config = dict(
    n_layer=10,
    d_model=512,
    n_head=4,
    n_kv_head=4,
    head_dim=128,
    d_mlp=2048,
    vocab_size=8192,
    activation='swiglu',
    norm='rmsnorm',
    norm_place='pre',
    norm_eps=1e-06,
    positions='rope',
    rope_base=500000.0,
    rope_fraction=1.0,
    qk_norm=False,
    attn_scale=0.0884,
    bias='none',
    tie_embeddings=False,
    parallel_block=False,
    init='uniform',
    init_std_qkv=0.0156,
    init_std_o=0.0,
    init_std_up=0.0156,
    init_std_down=0.0,
    optimizer='muon',
    lr=0.0136,
    beta1=0.93,
    weight_decay=0.013,
    lr_head=0.00638,
    grad_clip=2.0,
    warmup_steps=200,
    schedule='wsd',
    decay_fraction=0.591,
    decay_shape='linear',
    final_lr_fraction=0.0,
    batch_tokens=131072,
    seq_len=1024,
    doc_mask=True,
    train_tokens=900600000,
    steps=6872,
    dataset='wikipedia_en',
)
MLP neurons of a small language model. Each row is named by its layer, matrix (down: output weights) and neuron, and shows model dimensions 208-303. Each number is 128 + 24 x the weight over its row's rms, rounded and kept within 0 to 255. Numbers have three digits each. A neuron's up and down rows have the sign that makes its largest values positive.
After each neuron's rows, "fires before" lists the tokens most often just after its 100 highest values on Wikipedia text that the model never trained on.

L7.down1738:153128135151098129142138125131115152126122082137114103139071130147098149129104117134097155087109140112138131151112151127140131104135188133176081171118134099123127096121106136146142121141140133120121157144101134142126157127124114152142117121099136150099150108105140152125100125108117119108
fires before: ",", " |", ".", "×"

L7.down394:119121164119148120163128105095101156117145140119119152149109113093090104146114089078139123129144058128126167108102144113130131104108128127140140162123111130127086093134152152130144135163124139077125141108121123134117131126133157148113148157167139113102125152160147136105149120140087097086
fires before: ",", ".", " in", " and"

L2.down1640:150131093118124152072154109153087100078101144134113122101122165109130133129124135128128132124160133154130127080125138124134166124142143132177132145146083116101138122118086133106104138133131114138129083123123169123124117136119162099092100125182130117064097151121085105160132143184089153155
fires before: "=", "\n\n", ",", "\n", " ="

L7.down1868:098117143097137107124150109142108121091151140156110106143170128141145131172109117085127115117094108105123126115121122167156115100115156130175154129139153124152123089084101097119126153112141126146153132073105125131119117151146118166129084137166172141176138093107102121103115126187094129093
fires before: "  ", " −", " +", " New", "\n"

L7.down1573:113121131130096127106170151115120130065112137144116129112117066132126111151118168124126066154122161176100133149110153124147098128117140065093109168114125119092106117134118089115104157115146135137124115161092135129158168157127121136148091129126109147126108118174099111144115127145118112121
fires before: "-", "|", "ti"

L7.down1433:133114104167114158109142121151099109129123109182148132140080077135096135130152088125160141111117119095138103156111108095132118184159178141119107156109076144127116096104160109094140163136090148126146148103108135082120104124083131132108132143125105143127138146117159159115140162157146131136
fires before: ".", " |", " of"

L7.down1950:176129098109127074109103115135088173143127124158128115122112094121143084172133132122110137116132060152167135127112137104170145110168110168160139119130132118128154150148138127110147151146172119132143146137071114130131138150150135137146130153154115135110125147106127132108164127123157116142
fires before: "ed", "d", "ing", "ment", "er", "r"

L7.down1317:156126130113134107151091094114137123082106102125119141140157125105102131105157119159120197114099117157133145132126129131101128141143135133125097137148115124150163114072134102147137108143127139125143129028100163137131142139129114116110147117147152146185137125152150119153144123136164177135
fires before: "\n"

L7.down1700:173129195145106133140159160077118123132077101144136151161127141131129100113114120127094100136114121119141125135104124168129105140146152150177093157084145132117102209141113132106138147110110113128151166122113108108083184124121154155137166095069145110114087096132143139125104131146156141109
fires before: ".", "\""

L2.down361:130143139125167125095132124183115131111144119122163131140125132122101164136109172124143110125144132153109114154091145155155104117165131126144111139105151146115106123133117159124131149106110117145120102111117115111141124159138189152102149122148086077107135136142074127165130165130105110129
fires before: "\n", ":", " is", "″", "\n\n", "."

L2.down428:170109165102118128193153147129109114089157073133136061103137135149117160155096149125100103087088150154114165145138155110151100100148142164136122113136134105146137108179146166106147142137120078151091105105107152150139125153093146124112162139135146092138144100121185100112144147109158142166
fires before: ")", ",", ":", "–", "\n", " |"

L7.down1217:143117133138149196125152180127104099141131094124142112154152143126138154166101151106133118110141127122106087151092144129160146140115146122103091130121104149137099123144146126141165108070115112133128150130123114137165088124142134131148112137124149167130134118135103120120081134128110098118
fires before: " States", "″"

L2.down1619:098171127138114101084140131145101162152151107090147137101152164167134148103091154128128164101154130137128182111170113107069132135107172127136127128137124134142117173117144165142117123131143143139122153157115142128167172143162116104150095118108113136116129147145081119111097129143110087128
fires before: " |"

L7.down665:107143116151155124095124082136132162158126077123174104118160091113101160187129112168121182121127161172181130113132120105149139126102109136171101126116150150167136143132108100176162123104121169171155136097123139109113131096101155129136099165095135126105121101130129118153179138119125143141
fires before: ".", ",", " in", "s", " and", " of"

L7.down1743:135134137128113108077149090118119140094125124121121153136134142094171081139107111143123136149132149091141091154159158135128121152106137114132140134151131108165153105114155108132149192128104098141143125079123118081136105114109156115124146136146099102087137098100123168122109146125148132088
fires before: " |", " —", " ("

L2.down621:129143132130117097110158125128134163106122127156157164120110133092105157058159121154123175118132118122128115094147141131104160151153134117094136151154096071103125137099074134125133117139160120139105120150123107127153149131104115111088106113117124120147091141128151128099132131149137116136
fires before: " the", "\n"

L7.down1108:144141085124152140144060151101120130125117124126115116111142135135124153116102127094110141111108141109118174126103168148098122124138126115087127108176149110198139160107153115119082143142171131119104133120107126097093154131137113072154136141129134134129088154097137138188151178125095142109
fires before: "-", "|", "{"

L7.down1987:088106149114143152162132173107107171115133119141134102124134180101170163131120121149111110131141120091132141138137148143131118095101170148172141176125135109101118171107102126097111126133138077124144107092108105101075129106138122151140175117171144124131120120177156109124151138120147142199
fires before: "\n\n", ")", ","

L2.down1063:193099155135093156132137162111143147135149139148099105098120096168094097151100158127136127100160130121119145142108151133184123103122118130191152135128132136097117105067127154150126130082107111090139110127109115140147140108118159159079105143159135130110110147112095155136125149150113146133
fires before: " in", " as", " by", " on", " and"

L7.down176:115125086115099112138091112115109154101129141132164142155081149141098166155120117106099110140163142127123098109090133141116145131107134124154132177144131121123157109136163126157126114156110137092137158132114068158136149120122143087142136118167114138143118110084162118159149146123118145077
fires before: ".", ",", "–", " million", " to"

L7.down1245:122109121115137142087140088100103136144120174086103137140133151130106125121088130113094096087164085121108090123147125172179132179089155145125086183151150129028129104130180139122106120092119119127100150162142148143093112122135178146130130161132161138122157125113104119139152121102123125059
fires before: ".", " 1", " 0", "%", " 2"

L2.down55:117141144127109152115182121145149111098128144122100127168124124162116150099149114114118087082143165139114137125142145162122107125153104129088144155115159123101169119141130115132142041136154195148109072123144155155123123103158106122116153076114113170108140111124172145100132107139142146131
fires before: "\n", "  ", " SP", " GD"

L2.down260:176118125094082152144149169080085105095150119122141150129128132106099116127112125080110171110091128101138153112146091159139099156127099126150135083153151098153160146113123130161135144119125097170188124088169113134102139141132130083142154126126101153149131115117092115101119122147163141148
fires before: " |", "–"

L2.down1775:145117180120097129144084152153161091101130113152143131084170123123131097107089159118093115107131110080083129144094146106126116128116119142126142169124131073137084163093137105095131142142109181144116101148135176167133149121107125107139123111181116097138107126115125150118140111130126148147
fires before: "-", "|"

L7.down1974:096165150161116110108114134125102183148111111160141178146146157104103100127167140120126116159131126135156116133122130101060154108182106114152099108130146119161159136143155139139133163112102087160117120162135116092160115129106146130140132095103114148103088137113146082111113152137109131123
fires before: ")", ",", "–", ".", " to"

L7.down1756:173091107125131138138125168096117115086092151136103127140111161114120140120139149142097108104106122115118121080145154127178138139099092097159084164117159121154139073121111157120158126101126126172142131132146126141115112166142186124099157103110137089149144175110125096118143128139118094111
fires before: " -", "'", ";", " |", "-", "–"

L7.down605:142152138111155084102151139151093086104094116138127173129121132113165105135142130153124123123133144130113168141148140126097177144154138099129096150085094107148177146136180143136101116168116128152121104164117136135120137076118091161103127093107082156096131090131147148048113175108144103147
fires before: " |", " of", "s", ":"

L2.down1393:138102187137138146102148141122111146069122155130113176110112114073144084132101149129094131102147125121131146138130148070139147104114123096147117134133106065105168163143081158131147146131162167122164125117141162120138133194138149154192128100131129151142127166128128129102111122136161104110
fires before: "|", "=", "\n", "-"

L7.down1926:160138102105131114109183154140122087129153121151116152134109140158090139142113130142081100129159179145154144101137125097145123120126159148183116130082157148117167095111139133145151186118160144125146144147125134145134146140131133121160055155126086149126081093096096126137141139100138133106
fires before: " |", "\n", " (", ";", ","

L7.down375:122157138139127113117106089147094099138094151120154101124095122140144148071191152060092086121121119120103150096089160137120101145133150139076139101128144131127151160100155182126119104127131117179125118125119104126134151151148116111110099136102125155108140106137049097136126139159145106153
fires before: "–", " |"

L7.down1645:132120112160183137142141137134155112150130139133120124141109149144112142130160165143116157112121128130085124123133200140109141138137100113114122166142159136090113124119158098120129127128141113175108128107132149127154122119129132174178144115126153187133126118113138116163122113113151116139
fires before: "  ", "\n", " 1", " 0"

L2.down1432:134096152105055117099160117173110100121124144124088132156180166133184155162145114132129156095147142117144119115169159147116136103152083135173126133124099095128101141134113153124131130091134116135138119123117102140119112138126156139148143125125136103085121101133142123121127134118153094113
fires before: " by", " the", " a", " that"

L7.down659:108104111146146129086085089071138123122127173095121181157126150115149133166103120112100147133160138095147160085093139107144093098149098140178157114133144119128137142176150150120138153115153102143054113101166122142095138123131113081152103109115114115082095119126108129110145091108144148138
fires before: "-"

L7.down473:090111202153119162157144093063154139142130144128151141088137126148140110137124128180110123119084130154104131129106146111111122150124094131124122172135145173128110143115120107158173114140109178135114128098164092155137147106094146165100121142165130125157183111158132160109182119129112128141
fires before: "\n\n", ".", " |", ","

L7.down678:102130122131107113090082149112134125141119149157104120099165105118149136103140120126083109122116115153137124130134120109112145099101179095086132139132114111112177190129131166108135146161094160127095137124112141124166117204161099115108150153149126137111076126112122147123062113112082154179
fires before: " |", "ad", " 5"

L2.down1784:121128150108113142129128115136102071089193164109136124143153134156126103144127109102158156114097103155155107105126118111106156133150127113130114145112141112143096115126055129131141097181121108152114079072124114131097083087141144153200137146139162175116106099162146072111130111147135174134
fires before: "=", "\n", "\n\n"

L7.down736:129155137128129105099131103113119146132075103114162125109125162105087116136125120128112155106081101087129148151142157087100112102117141132198110116119120134115104153118128153161153123095111144121130156113120089113111128134105103122105154130086129136139122112158142114132157135116140107119
fires before: "."

L2.down100:142114104152088150135104121125125132121097168150145102093115145111125125122150116097115095138179130137117089150114142134084162162138110140163103116145144108140095136115115132120134101125185112115123121135109133113079151095127149137137145093124159143133088110121154102137106137170119162113
fires before: ",", ".", " and", " of", " to"

L2.down1369:115089178088098137131161134124084164072117122143154161133106093141100133154113114120139115108153109093138130108149133124134142115103128114140121113122127145132104176094129139123150135138118100132135077145165139158131113075126137117111175102141183139099091138135129153120147137125087135091
fires before: ".", ",", " and", " in", ")", " to"

L2.down1982:118116107165133136091102143110130137135096138126127150164086141138154126123125149170084155113150087152122153130103100123125110096116145138120110133123127111176143128139116120127122132142105137085105126109160179138141150120175148055152135097133141101122097096108141084101138147096080142108
fires before: "-"

L2.down778:117121143151125149114131127125138112111148157114078124137151159156117160143156108112118172123208075185178141107139129138119166128141118147124131164160144091123133098112116081095090139113100123112093085107095128114115107118122152146111138110165165105172159106130110126113138126136145134100
fires before: " the", " his", "or", " a", " season"

L2.down1459:091090154147131111145145151134097121061124160122154149141186132151152118147152104111131154074172150149083168107103153104148115128117102133113111131147135056111161130103132126133128109118089112107094084131132137146133123128133114145140112092147101159109145119114134095080158115107115143134
fires before: "-", "\n", "="

L2.down1517:112109147093134070097141129094119173108148167124147164143128158139141094086164110108136130107138143158092113128126148100140128095133129121106155146126128100069160150154127123095136142116119133133143134158103102130102131156167148140158137132145153121133160135118101091089115097114139153156
fires before: "=", "|", "The"

L7.down800:133108120135140103184122164150120079082123156151122163101122152155138117145107159104150103116119047130109114137132117156129153102114080133139151062175137149132167137099129132134102130148133093085138127143149170130180123133110143146111092121158116134117117113131118164137133122172104175130
fires before: " −", "  ", " +", " 0", "/", " 3"

L7.down1012:133120121110109108152143146138118134142127124165156155095081173118106086129141118126138100168158139119140111164089140111125154153149109162155123155087122124098149180137147181101114130145157110126122143102095135100104104126105164119143075109118101102141129139110128112170112134120094129151
fires before: "s", "d", "r", "ing", "g", "ized"

L2.down1031:117116144099094148159156166113114101103129111148112139131134128143108104150084157135082142145133095133149106170117088111154114145143124118137093175128095065071156139101123112126137087145183137153118107122093165118122160140134113140153128092127143124098090142150122124124095143130169120126
fires before: "\n", "\n\n", "="